Part of a small language model's weights: no biases in attention or MLP.
MLP neurons of a small language model. Each row is named by its layer, matrix (gate and up: input weights) and neuron, and shows model dimensions 0-127. Each number is 128 + 24 x the weight over its row's rms, rounded and kept within 0 to 255. Numbers have three digits each. A neuron's up and down rows have the sign that makes its largest values positive.
A block is one neuron, or neurons of one layer that tend to fire together. After each block is what it responds to, as a language model described it from the Wikipedia text at the highest values.

L4.gate205:174147112120092122127175112110120119112130145109095159170161096081119101089111107124124106145102092143097151114107110109113111131140114135103120170125126147146139141127122184151084150134179104108136137116115118105080158131123132099103121099111130144119141121210087147149099088096120142138058119157152150126109131100135185100154118122161115163106119162139134088082148137132122127143157
L4.up205:116115103128104143098076092105157081080144108093135140134129085137101101112137165102129163149126140144129114110113145116120087137083140142102134116119116133136128117129099117145124109099101123128100133131105135116145129156100088135121098140143161106126141110116142158145079142114140118101163116159101144109090084145124133121126129161117101116134102144140148160113111088086148112130147
Final digit groups of multi-digit numbers in tables, especially vote counts after a comma (6,39|2|, 24,39|3|), plus some mid-word pieces of names (Af|ric|ell, Nash|ua|).

L6.gate78:126143127134126153093141106163148144146144109078125129125128110133113157107135107131102127144096121160093076106151105149156112099117112117171129154148150110148142095091115130117181140127138132129097150127078104125108088119118100124153137162078135166108095112075106135138136120149164137094111122135163124117140095079147132135146136179151133105179169121129146115144158091139164136135087
L6.up78:129142130114150126156138134099119144165150132105096155091156137104109111130120159140058138096078127107159142092153133137091133108095122128067129133141121108150104159120131116088096164122152146094110100107142161102123074109097094145132124116151162131079125116117145109126091132113124098146098120126129140124096088166127109149122067128100117117149127144179106138166142133133107181149110
L6.gate267:148196172137154135113099106118150150107135159136101115068148109088103141134150102135103132138135105131109156135195132114142119127166109163128197152118111121152125166132124124109147137178117139080140099140154121107153125124103097108108112124161122153110113128101143057139130145123125109107098109117112144133101120136147110136110147105131143121135128148170153158121157090093154151148095
L6.up267:134139156133145119124114151139133133133102144176167128122140132088127095106136132129112135120119069141098132164104147130086162126139145165139118135131131096129120075140103161134115111154085095133129112116098128096145074105129152128127150134098113136148179139110114121168150135128188156123178102143133142138098135173119100125114116104158139099122096141138116117147134117132129127107132
L6.gate340:104130161106127125140158102172134111142153121123124149094165104146172124116129135099123154096095139174135113115114158094098140115169098161111152129159120147169102147077089139112160097157131129157159154146130160135076134123123064065115084110133183127205120153141111120137161127148134127164138104134118123079137090169125125141154140131131125158152119159101123166143110129103180150149124
L6.up340:103151116082122116147155113119119126124128128116139175118107151143151125077114111112131084116139131147127097169139142089161126136160152157164098117146072130155119115112167132104179141100120106108120124135178105094128140116097103111115064137123098107134157109124137158130141119116144156130168131074138097063159093130151106131147113131088124109123136122128141165149166159132153087132094
L6.gate399:119108126141142114135120077128118107140110148111113152090167113108087096123143130126147148101106148164108129103118144081100122152132103095125156127133165111119107115113082132149153132091093147087116142126107129127115153126108098156140112113137145109135125113125109095119111127148071142155085116112113115107143139127126156128136134160174094122112153150144119167097156147172109166188106
L6.up399:106144133124129165151099138121108161078157089079179147107086107123193144073128135103134118096098148128151137090147142129162137133101144099124088153118135113173127153135113115093169117120135119141137119116119102120118126113116081127092135121187154092094098108178110158100145117157130124129147139122111161143137050109159103129144097137114125163114151122165154123146128157159165128110147
L6.gate404:127156082162139163119153133127131170147164100152161074145125110097116098158148149179113149143134156111148141141169140145154132144139125135101166148119095143161172104155125107096110141106107142156158136139127133100121128131068106124116126131141175116126119164084132125108129122145138084104106127146111134093122157162144134069122126145119103108132137126116153190155171143111207127093131
L6.up404:130164122134100098118127113152147113134138139143164115110122153110118162166126120134094111131119152150115130079097115133140090102103124144166098110113116126106125091160134126127169101137119127124133140134144121142162140110142153117128128184145084160147113187100146061124142145129137125139146101136135101128176152120142163147123132171160108088176165155168122148146109114154132092110135
L6.gate411:131131144105180161076105138120123128146125158166145122113184089113130157111087101133134115162132113138166134138131111093132142072124121121169120202129138099110129137162147156133147171143133138161149075138099110081122127084100137122170084147105195148100122137105134121132109108153152146118121127151158158077123111150159127138157133145149148103118115145148129148138163139171132130161101
L6.up411:134127096163119108129126115127117131135126072090141109118127181112116107116166102097089136131121114101090111132147165155093125101111150130123130129116131134132107102144131155156101183122167117088136144142107187099089113085138122119127103141111134115133150110146135114144098093108051140092117142106123130120138170129130133139105189147137144156135141150156128150138141120105107116118155
L6.gate623:157117150094145142123121070127084109144117149091126091165107133116102119131148082133120176145100153124128125098106102140117100119084115149124160139157155142133140177170123099061133143110114145106159131106137111106120103129116104142169132148113149127134128128086154120140123123151138151159143091164151097116082099150112072137168136152128157130113155190143134171086133112128127100163125
L6.up623:104100106125123105128122121163130146138165071135144152129101134154125138079148115118152107120137160140133135131141109168149106107141112128171138132167117114126113129144156135104158142116141098096135129109127143092101121092121126144155152162105114157146132094141100095120140108141113152154159127147105138089129075119130114120126144148061074092141126124154138095071163171106113092102120
L6.gate676:148141131135135117073139104160150107128118140088149132144129116132142150121179133174163120133114122153138130116083163136113112130139133160103106129086141149154120119117100124139147090130127154135099143103104134117103105102114133132138165131116123140119158104138154170098155132146113107140100072171143098119184146122127164129100159113141158151123175141118110146135101096107158117144112
L6.up676:105114135102120107074120185115095133137115145135186111126137136086098145075098109147115149121148099103123136102120151108120105089124147158129160148143157136137088150160116122132155166150107097110156105103138158101111124134108156106136144180182116145124130162098121118143151119089144118113160121110149116133105101068120114146187157151135182121113139127150158079106155121095117133135110
L6.gate768:154128097180138122133110134132079149125173154132095159168123101109115141111177123130126106117128110106117185091154089155116119124135113150104117139137126166122104113149139112104073131109168112126118105129128127150068114114071124126153137127126101100096157088124156112133175107142133119075113179137135136133155120122152116134113137085125115061115080101178124128135151113152130153121139
L6.up768:133117167171131110104135135112155122073127145123102103159119132109172104111128072132137116187118114108117116155124131114119133083181138156111100140096134102177123107107114100103156125172112150144167134106120098136117126081135112145118127131111124132149119095108109110158124107111132136129077110098091142130162115156133109073150175127108133132125158175074120156159112095113157120151127
L6.gate837:129146145133096135142093103131087125144153158116111144156152150087169111116148137100070130115114131160140187175130117129175093112120131169118129105141173098182142126137091089091111099083143148105118138105092102151118145128122145154115132109136114125120142131117107094166118112150122130156132086124111103105147116161158107095116093153121088130151117112100161144127194137129132140157092
L6.up837:134158175125143116118090164113085130089149143135117146125156163144153087120148100081146127102115156112173115105126174124133173133098161164121119135139144116182134126115070136152117133090115134113153126159121099119126157102090128129160105103103099126128171113136118131165174101122104138092174130118096110141149095180118131117135147125126124149155141130125131181128131126165140125137068
L6.gate887:130143180133140131092122128147126180131133165155145136129150130147097127105147119162109106111085116151110112118117113167175114115124073142102128129128138099122104155155135090102158114167100134139142158119121123101122178115056122140114117150134120113103134098117142087154109111113120120126130105155122156116172125112104145143094097128114094082100164171129129123092117153143156114113152
L6.up887:152137116126073135131109107116093093126154135165162143096157137117082155104122162108114126137115126115112109157156139123123105134136140183132128158104191152132136156130118123143105159134153120132118067075100128128125161148151116111134135148136107119123131126155117173162123138145125123129121127154102086124118155121124136134134089103163112133158131134163092113100135153137129137133116
L6.gate1015:106155150166176129140139118152129088149111146139092126091141109143140125090134119124147080176117145157132094112170129134152128109094124107110143161115124154121093113135119157124127139140076152124144099138112138157136147123122096155115117123144145130096127110120143113159151128116119120143100128088118148120100085171174134119157163130154128128128118129121137112142156142113139098167110
L6.up1015:124133153119110115114141141113086149116149103133154120131105071092145174116111113109111102136142146125132132109135109095123112108120085134137133136074113163105119141098126101083154124140133132137151126100095127121108131129138154142083132113129130122130140121131122164117091140141134112131169110169088136145153132115146087118103097113140150113089161143132138102155162141175122136130169
L6.gate1147:122142160097131095098105080167096103101147122124131159076163094101151161106136129145116117114094097154144106102194112132106134119081118140102158149145092106125116158197131112143119143133136129139143155152125143165131146113145138128106163123115156184096181122099133154162131137113136149088116111128105131087082103160078153100148086094096115101113121077115110110115115087158150103086112
L6.up1147:118104155084113140117129122108126102164108109119121134143147145090137108115110126122111117100144072140113148124167146169119134107103123127120132101141122156147083105125130125089153094139119112113160146111166154080105159134093071120091135165155134097113138154139148129115145138136151125160135105126121174126104156100136091124148141122108086128107152114084128177185117104100107131119145
L6.gate1248:165131118119151139128154125110133112124093104130155126184151129150152144122131127118131078105117099132152119092112100117124122092108124113129168168105150075134135154103077129123109152081113137120157113087141117073121109115060143150161097112067130145078141084161106126115127130145126180115100127097145120125124134109138166145135087108145108130152110115183120138106153135140167101111128
L6.up1248:141138146159052128181151095135125113078152162136124132150120101126140168160154141137129146113117106114058106110142111100109115092111125155129107131086151138143153122084113096153155114090132117165114115132094131117106153136193107149100153143124106120136143144102147130152128107147151146119118164101094115143139136145141145079103157169092114141095107171138122113139098123143107134174123
L6.gate1363:142106150061090124135152084165115092104167175105093179133164110104148132126118163153100126102135189152144100131125163090121134119121147108127149135141117161102147154149149139094120119129084111119136112143107133132112090113137143126116128124152174114134145144112122143133106093118131102155113100136089121129142115118107141120178093126139143058119176135149143107174155115165096147156159
L6.up1363:118089152134137131102181123140150106133159128133105112126136145141120126109124137118134150106098144114154126152145154089118095141126128090126121080126133171117142105148092128137178116130134123085142074132154139171132151111123146143092109106120152103116119124134119111136130102146150135134131117141132121121127165140108147101123116148135151116146133125097084119144083155127141088150146
L6.gate1530:144080180157127131116145130127102147141119146123110164100143117134147150142110120079108090162136119130159134165156120129140097120123149139129097105097120114189127111085108132155124102073144085126139107120129111081177138113108123140138134101123151106098137144152111135147177146175103125068109129118110163083133117120117106095150109120114101150102079139093174112107103154155149145114126
L6.up1530:148128108138092129136171122145138074117123118161071140097145162122158166052120141118097164123086094113103156122108069142085098155099129165119176136149138132123109130126108082107122101143114106063119127141139122102120128111118182135136148126137126122129110103109107093135097162150149155157117113135154083126126139122111182130111106094115102118110120114145144161125155122174095128157093
Last digit piece of a multi-digit number, mostly in stats tables and lists, e.g. the 1 in 2,451, the 8 in 10,098, the 0 in 3–0.

L6.gate33:128116123126143167089112139107118169104115145114126146159097093125109124133122118095117143110115098136157148132149111147138119106121118128097134115131145104135121126123098132148110136128159101130126149118138117162130154143133125129133109155161131169081077154070122145114110147134088168145121104148141121154153084118123113125125163082193108173149111104107097105143154100115095144148140
L6.up33:102134132114076093103138116119121112115124109142116179122099137140168160152160159130105142121062149099164114111129093110105095114166153126086125119154104120165134062134080128139138153138140136120090167085121124138103124135102149132131149107126136161122121123097104131158135104102140144132144122141128184122113126172107139147088133137143124128151076124175121125117150101160139118133123
L6.gate72:090151095168087157138129119139133113138105173085127099034130119169118131120081121155151123105116112120122152133129119093114142146148116134115145125091103139089128114116103142147169120136188104103180114074118126137172163112130193134071143148090150137126097097115143126123093133110119151108110132125129152168119061184120117153160114123137145134114129134173146076127141133096155144120136
L6.up72:128129131151130142188136095108137160121148125148158118180113120103137135116090108086144130089128130123106147160141131121151145125169100138139153144122153161167168125100078127139138145156157134121110124127102104158122129122106124127180135124155143163133088143110166117110097100109121133098122129139105148137133167105144106147116094140114145137141104161139071134156124128098124114115109
L6.gate197:136136165157127110065207076178077110111153176122164143184111109118132139124103168143107145120093097120109110115137104132109147147124142141154136137151161102123165169139125118139107172092123130125133111107120112141076120154091124137142149130155119169123138097157115130087125108099130119117123165119157150106165107143130128126139115153198112094124113118147137162090125128127130117144132
L6.up197:139100132104131134115096151128130138132118149127138156121121078144130125140123128151148135126092110124104118057132174096097162132144112123162088103103134127110113158153103131128155079170146143099118112140149127095102130167106123126155145147129137151104111144143106152118117167065044141104084133136153139132162116111113142180141158098138101138139092090158146101157111136135150120105109
L6.gate391:124113135163110173130118134139173099111158149136101144115140136122141153144134119144154131150104134137117093135146110129103153077170109105142114146121132151094159174125124120141131141122118143123128098123171103193128109141112154149152147120165181127179107129125144112135089163094122102135107079141127105158138128164153138137094148135107119101125128114130128134151142140093094126145128
L6.up391:142164173107128133139140078127088120107163154110126110158093123104124121103180140105133126116126145152100086180123124126119125145124167145139110109177124126156102103110100124149102153072097126116140129119122130147160110141117133152109145127120132161126156143115133098108146114149102126134168151129120128102054141142154138102166084134136141157101098164101201130166133103136132108139100
L6.gate456:114115135100144107139167066122108081084127109140164133157109084129144136123140111150116086098105120168079103103138107112130163144129117138103163136147131099110129159093114148131162147107131136122143162093073118155093128123093094078151122175123121146124147148120160099156125106097125163102098102174133179181139107147101126112145153148163119102145137070167115153108147099123163136133135
L6.up456:093157122113175133115183118088157189104125113142141080130165152107165135151126124132142119115169133117141120128103093096151148080137105061103101141138123180138125105134145161154097122197142174124093141144123107073085144093101102124109111135101172131117135131136129123178105164135112129140127114157137114131121128125133132131158132086093156136111127118125136115097117159133118124148124
L6.gate480:172157150106155117132139133137069131172145133119153113112123142094133165167151121157135176108125154125126139175129079156110094118114143126103130136135134140164150105141140117116144096127130167149109147136150138110123089130153069152117158116143168131101102148182121136153136124118171155152133101116125129139107084131153135144161115101141111102135116151177123142143132146119146205122153
L6.up480:117116143139094115147166158132152114154165105109165134134139126155081156152101084081138108136127107151127132110170107091069171144132152171157136093127112107130090147173134115130117109131172118127093114152163061124116151093110129143097126133107131125044144131141131113170108147155121096145122118153164156189140116123159133140124119113181149118148112133107164171136147101118112138115149
L6.gate564:133120135127116129154115107152134121112126124181142101115111102136081172142143167155123143158154114131078162104149089135153116077169061134108156195081115128118132140128092161098087155092134145143158135127142136122086117105139100095086108112143119133138116154172111126150137172127141120124098121143133087123116194114120107153123109102144135147141107146132135117125128144136141139086136
L6.up564:124117105118077128131138133147140133106112114121109135108078133138132160153075136136108153123143104108128118109086107106144120139109121127169119139113175114112159104122157117122138154115128134096121139101160163139094106117122162132149149153119116135102143163153160134131135158138163119091107145101125126146152140089126123142156120073105122075139103099163099141136148138111106105117131
L6.gate726:154151086133106138120116126149142111124165152144162133059126137091133155108126114136135152150111128150106108110172138167144109130134122084150120145129164119152146124105106099122138125136157153109131112124095193093112120156189157095150132141138146110127151113132137161069116155114123139110132090136156119130126125126121122132103100143120141091120126169117115088104125154133133140145143
L6.up726:128139118112103123129170134123108146108138117120102119132125129119201134075126104126150100131102107098125111121156138098071157126140104135153152100175156132106120140069111097141109096130163123108119107113093157122116099096173123134148134130130142130106134133148142122109111121090124130132149140148140161147121139112130151122131079095124140095151114119075123141146112103067142118135103
L6.gate1006:115165131101117134090118142158104127141108136104138132150158145122150171058150146118123123140121139144103120150147120100122078108132078109128096142094158147169103112103130122152108124151134118181133134101118142111128128095124135167177141109096121150160129152111101154111122117124117108149120112130121153117123122117108134129169112147163158111131128107123147115087167121152131139114145
L6.up1006:163081170097109120137127127139158103128158118117146116126116180121150162153185124110100127130116141109146117120113122155146089087141103148111114139138114165136133105126113127171133128088140117133163133116121123155173117109133131155153102105107124165115152173090108114146125136101138089136155152105145139157135143167116111117109154066103156105117107123126124124127106151119137158101157
L6.gate1014:139154153130109124123152123119133134106167157160115115134112120127095130138113111141126109091111099148114141125147124098131146112139145108116163177157131132131120107117130103145119149113137139117102127131127129139075108147125174151093123083146141123128152137167082109145153102064115154113096103142115172141107144117111153114132108140132174107097168116134170099133144151158135114124180
L6.up1014:154163130145144123128113120132144146107118124122141155128098152162099147113126137116107107050118096131107118139131122159083125148126125115118060162130175108084146144108155150137121073149095155141107131137135159124123107143152146143149114132081134168104091116127160136143161113123124140107135115139140094134129134162080104147126129118120152072106120141127136126101127127151110124124129
L6.gate1102:145122086115096149137141081126112180162156126134136104093135107113144136114159139125160141163143165169127139125118113129138167094108091180138129113074144127102057145174122143118129147137122128138171172139108122106121133139088096126155148169129140113150161095115128129141130140137110132132165123125135104109115127145139131137122143161163165119125128104153153116107125127078149133117145
L6.up1102:150142143106119172088141123144130142148162127173061142137111151124137122150104124160147123119109113130137144120117109158091103112101163155083135091141095153132116100138166127146170142121151138137135133141128130138125122095068140160133130164104083157133121117096113148143129106095094123156151115115146110126067067089188116108066139142095107078124126111156128121100150108114102084141138
L6.gate1168:158113153145148112115146113170151101099110121136122113120160135151098127137111093138127121079130097170134128160109140144148150118127124114134149146105152150139140135141144107139114169155148080164160112097110117164096176101087156122096101124163148138143128125133132159143145111085066163070116119140121134169181102138120142159111107125146099187119128166107133130110117151121096153147101
L6.up1168:174100122148174124134118152084115147124128141146120155146155140151139161128099121150158079134142129084128102108132116150159099103118122153170140119168129124138132119133147155134149139133131089152087110108125117125097129125137149133163109161150085136147115124148114101118165093112117145100134120132135106121117140147119073119133111142167083112088181107136152131148174151163111147126156
L6.gate1233:133121123109097160090149158150108082122152176099131133123160112125128101088106096160097106137114137151138135126095170135145119123142106123077153109126148155160122128168116127105108136126125136109135106113126125097140118108134106089141155132113168108094139148096137106154135145139124132094159079132143120111130125124120159105153075103077075119135156111135101154159113120105144175185123
L6.up1233:117150105153143104091107126137110141124111159118117137116147143122123118154125122134127153136189132105123104165124166116149155120109175122107130127136153148119135129086106111159139159142134136092119081098086145119131118138112161112140109129159095111092121113152109094095099085079122104125128097091114138116124157052112116091095130092103140152142130074099143135112163149113125163096101
L6.gate1237:108107125135108139140137071115095124119133170174097113125152109089143161167126163132101136076110143155128078104153117143116144115091139102111103134120125133120096102097153133139121163145157152125084126106091142141127134141132083126129179131167149125159152105119137149130090105092132112086133100149123105100109148144144132138097078094152163156145151128148157144153157126084120151112144
L6.up1237:125122103142111114130154115103138151147090065159132124108100149114135165102137122115107100111098088130072147102097158129097142163112099150111154063101132142112124128108119149118174148121149139131125134091135131100173120143092121112140110140142151128133112124145163099137117135141090138148133123127105100137118129141151130127125091141115145145108148137125122098139104132127136119114110
L6.gate1445:193166118112097112137140120129135106103137146155126172108138131093127125122129105120168132126113135147151092159113140190139111127114115135102144112105126121146133111110106107107129132117090127116150121135135171134121126120158152123117124134144134160149123100096131121174157101090142128084078112110133144147123091131094165110035120106120153108150176092161154125114108129140109131180121
L6.up1445:101134130115148125100153151125092140098119125102115095135125175124110143108141156111123105152068094095155112106144126084135095183179080137069164102104179073095147111076138095182117136146129153083154143145130121182175126133109129118116141121132154150111169145143146119166091108121115146125140128131140132111137092124167127152128119121188137131138152135159134137090168126121113138144120
L6.gate1527:120142138097150102098135137121128141143131140096107161168196154121132126117142141138132128121111112172103103118121096136116150154135097139117105173163138127115113113118176117151158129112116104158140089129129091123087121143121111117138099125154193132136154134124114116085159127114108136149123158127138112097127059158162099120108128153149129152107111153175135145097165151144132129077136
L6.up1527:111098106102124097122130076115148117117151100117172117129144131139127137176147143111089126123135116139105118108137119155042119137190156134178131112090125156147138139096129086166131146138144145148114138118082104156100128115127164153119132118118154145172142132127137129140139125120117119106125127152122158113136121139109125127055074114108123160139144132149103134131129123114126138101127
Digits closing a score or win–loss record after an en dash in sports tables, like 3–3, 2–3 and 9–3, plus nearby cell separators and semicolons.

L3.gate112:126182117163102137113110119171104084135175084108116151113099146105144100101093095161098119128111131097091144138172141110132133097102136162099118112139186154147111143089117147133095180188132142136112123074097146138137129116108123118125147131115154117143153088118116129110144145129116140162121093111074115106141111097132109156146128100100140131116128101105131118118185128119137104110111
L3.up112:164134105123126154122133138096088112146151114103158148110122171168186160116099125132087142115119130108089120140150096077123158158128112160159119106113109168106097120108141141164165133157134175142137151113160154161165148096109102139107131164135166120139161174106161121138112108112099166137115119131133156116123153125134069129158102126100173131146110106147108103102168127122106124094128
L3.gate164:148179125153115162106137084127114124137117131124107131093115134109102123132103132142140157117117128133117106166124118163119120138138098142109119149098158136100172141142091124156113109166143156115134112133102141160147156106132149102131131079140136108122098137116143132132155154114122165129124079147116101115139139147064174128095161091133102103152113151131105133127151160112133183132119
L3.up164:113157072085099136133110094123090120073134168148162118086118138152093158098133143154120143092133156159119164134153115165129123106099114158144137113170120171167135144175138107131118103159094141129155115141131102138129113120101104147141137102150114156120127138125106102093095172141122112126089105142127105160137119105123119123142150096083106114124126140105106132118126151080117144128119
L3.gate356:155182111124170126143143131169152122143145147137158141160135174092088121128094153094079115141133152146147124153106113079129112095096134123142157122131124118189159113152078097176125148072135116112108125152140105122055133174091128092131113141088133167137120141094138136159079155112097101128107094136152106127148094079131131113097133101129161111090128129111154102131138143125178112148110
L3.up356:151152101146062082160153117099127121142170158146189116145146131061136124134106137109110130115110142153104164123081155112142111131114131128128096099097179131181113139122159102130092186098089114138155122098110069097135168081126161131115088168145141179114159144129144118114106126057089092127128087143140142126114111108121131121141076141112146133096110130141158115097164162118119107112140
L3.gate1526:121153116098156136089129101102121086093090124131114115116154089132099143107153134122125157098125119123123126133152173112130071098089128144108093103144134110097150166139104159089100119140119135146133112121174167130143116079104122122150079117126106129131096123163167174133147134138153096133125110143129130138128088141090116110091156100155145156146151162098136111159109128133111182123112
L3.up1526:135149105128127163110123086129111143107094080107165141093168110141120171121110128155136124106105111117146091105149134115179097145076168129142094116103118105112146150145128129120121144120139087115157135108142119099166089117121142092139129144120118135110146155150178128110146133149112139164128149105160097143151110143118155166144143114142150166126114118111131141134168110105115127082100
Single digits closing a sports score or record after an en dash, such as 4–5, 7–5, 2–1, often in table cells before a pipe; weaker in other numeric table cells.

L3.gate775:112120137113097144151104123159098127140123122118124110147130153133141131122124063122095148148151133089125123117079133122137115149095143125109121110133115120153127088101169155168170145103142141099183123117198156131128128166097115174110101126088110124132143130093176097140097120109164141164103118171103132103124105161120132187126135085122127156146114124106112067179112127103115074117118
L3.up775:155151092126134117116159131136132126093128108147157106115164146160108131161126183169132122125158132165177130126102091129117104155113106131145121193114159113168153125133146129142130109112157107173081126118131162129121138125119148107156146115125149130116139110134121097120111119118140120088120102095085053125121123127131186122097079079119126145127104128104125149115094154113114097184125
L3.gate1133:098144143109111133139173111157138122136188136092088143142130154105156112130110125129129094077111126086140099123140126112124140107179131144151105120114113101161144150086108123140123164115159159137123120131095110154167130096138147106106158111129162132121147094095118098100109130168140121100133079130122142116084089168109124123109124136127158120135154109115108146144106141130134132168141
L3.up1133:143142158125114130171174091164110080110101123102080144151142126131063147146148125104129150129151154156098180142176102121187113138094144174113122106147122138074115147151130177142104115143116117102118154118147163101130131118102110107115126151139129108174069100122114116138105155132095148163108172115105082114148130122157107121165160122139141109126173106107131167124141142145092111113139
L3.gate1276:139178106152159127094142086175124096096130121111124117124171125073124100099117112151116132093121076152144103117101147157120108147144127178132115133139137105141123109128131134095122136141124144120130141102108132164102142129172111124129138110100198108090121098143133110112133112155118146144109127112085157129133114118164168126099120149108132074132115142102099147116098130154132127114167
L3.up1276:146103097112130126121149124153166129150093137112100155129124153129139159120129138107126096112094097147106124130202099082181153128139182123120083135137152141138169108142153146131151129084129132118149141154105099127127132090137130155084110106139110114161081107141132124143095110120073145146081096121130095107152133148134157171139127093157157147104142121113137137117179159094122121175131
L3.gate1371:110109147131146086109117094146139086128119154120104156130117108120132118098149141111085143117123140138107130084084152107126123139123132162084105154171132118152142129143126152111118125111150118153150129142129133074111150098104118144147126092140172121071152132121094110151101152155157129103089141100116105125117108069124132115115139164148153124097135156128129160095114108125154124119109
L3.up1371:131138137088099129118147133176115122142126109087091138113152134167124101116167134127149120158089140125138153076143144074160098174166124130125159133160131117141142142105105174116145124079125123124161163129096126156150150094118139133082129144136132109144118099159147112140106154084122130139141105115096092102133090146137171157134173133161123119132107143137123118128140137121172117161175
Last digit group of a multi-digit number, mostly in tables (attendance, vote totals, stats) right before a | or comma, e.g. 10,691, 102,492, 388,000.

L4.gate1332:148140130137116107126151127128165102106109133118155132112105113094139157107120139185144110107137123115127124112163143168134136130128105164132132177101158130087138145135156163145130096153107113134108150165089151101126150163125110081140131141174140132120142132104157119092114151119113119074111104100128074133110112103080112085153117159135135101110151156137165110108135167113128134136158
L4.up1332:091154129109121154111144099151119123100114121128119097169124120106086141115169132074130097109092126178092092103129152128110143141132102145083141173160186111129145102085118131139093136099082151105097063113129124124135142132130133122159139153124111132131096090088164162140129122137135148140080118091167098111138136108124155151099171129081094102123080158144095136106117132084126126115150
Mostly the pipe cell separator right after a small number (often 0) mid-row in sports or election statistics tables, e.g. 0 |.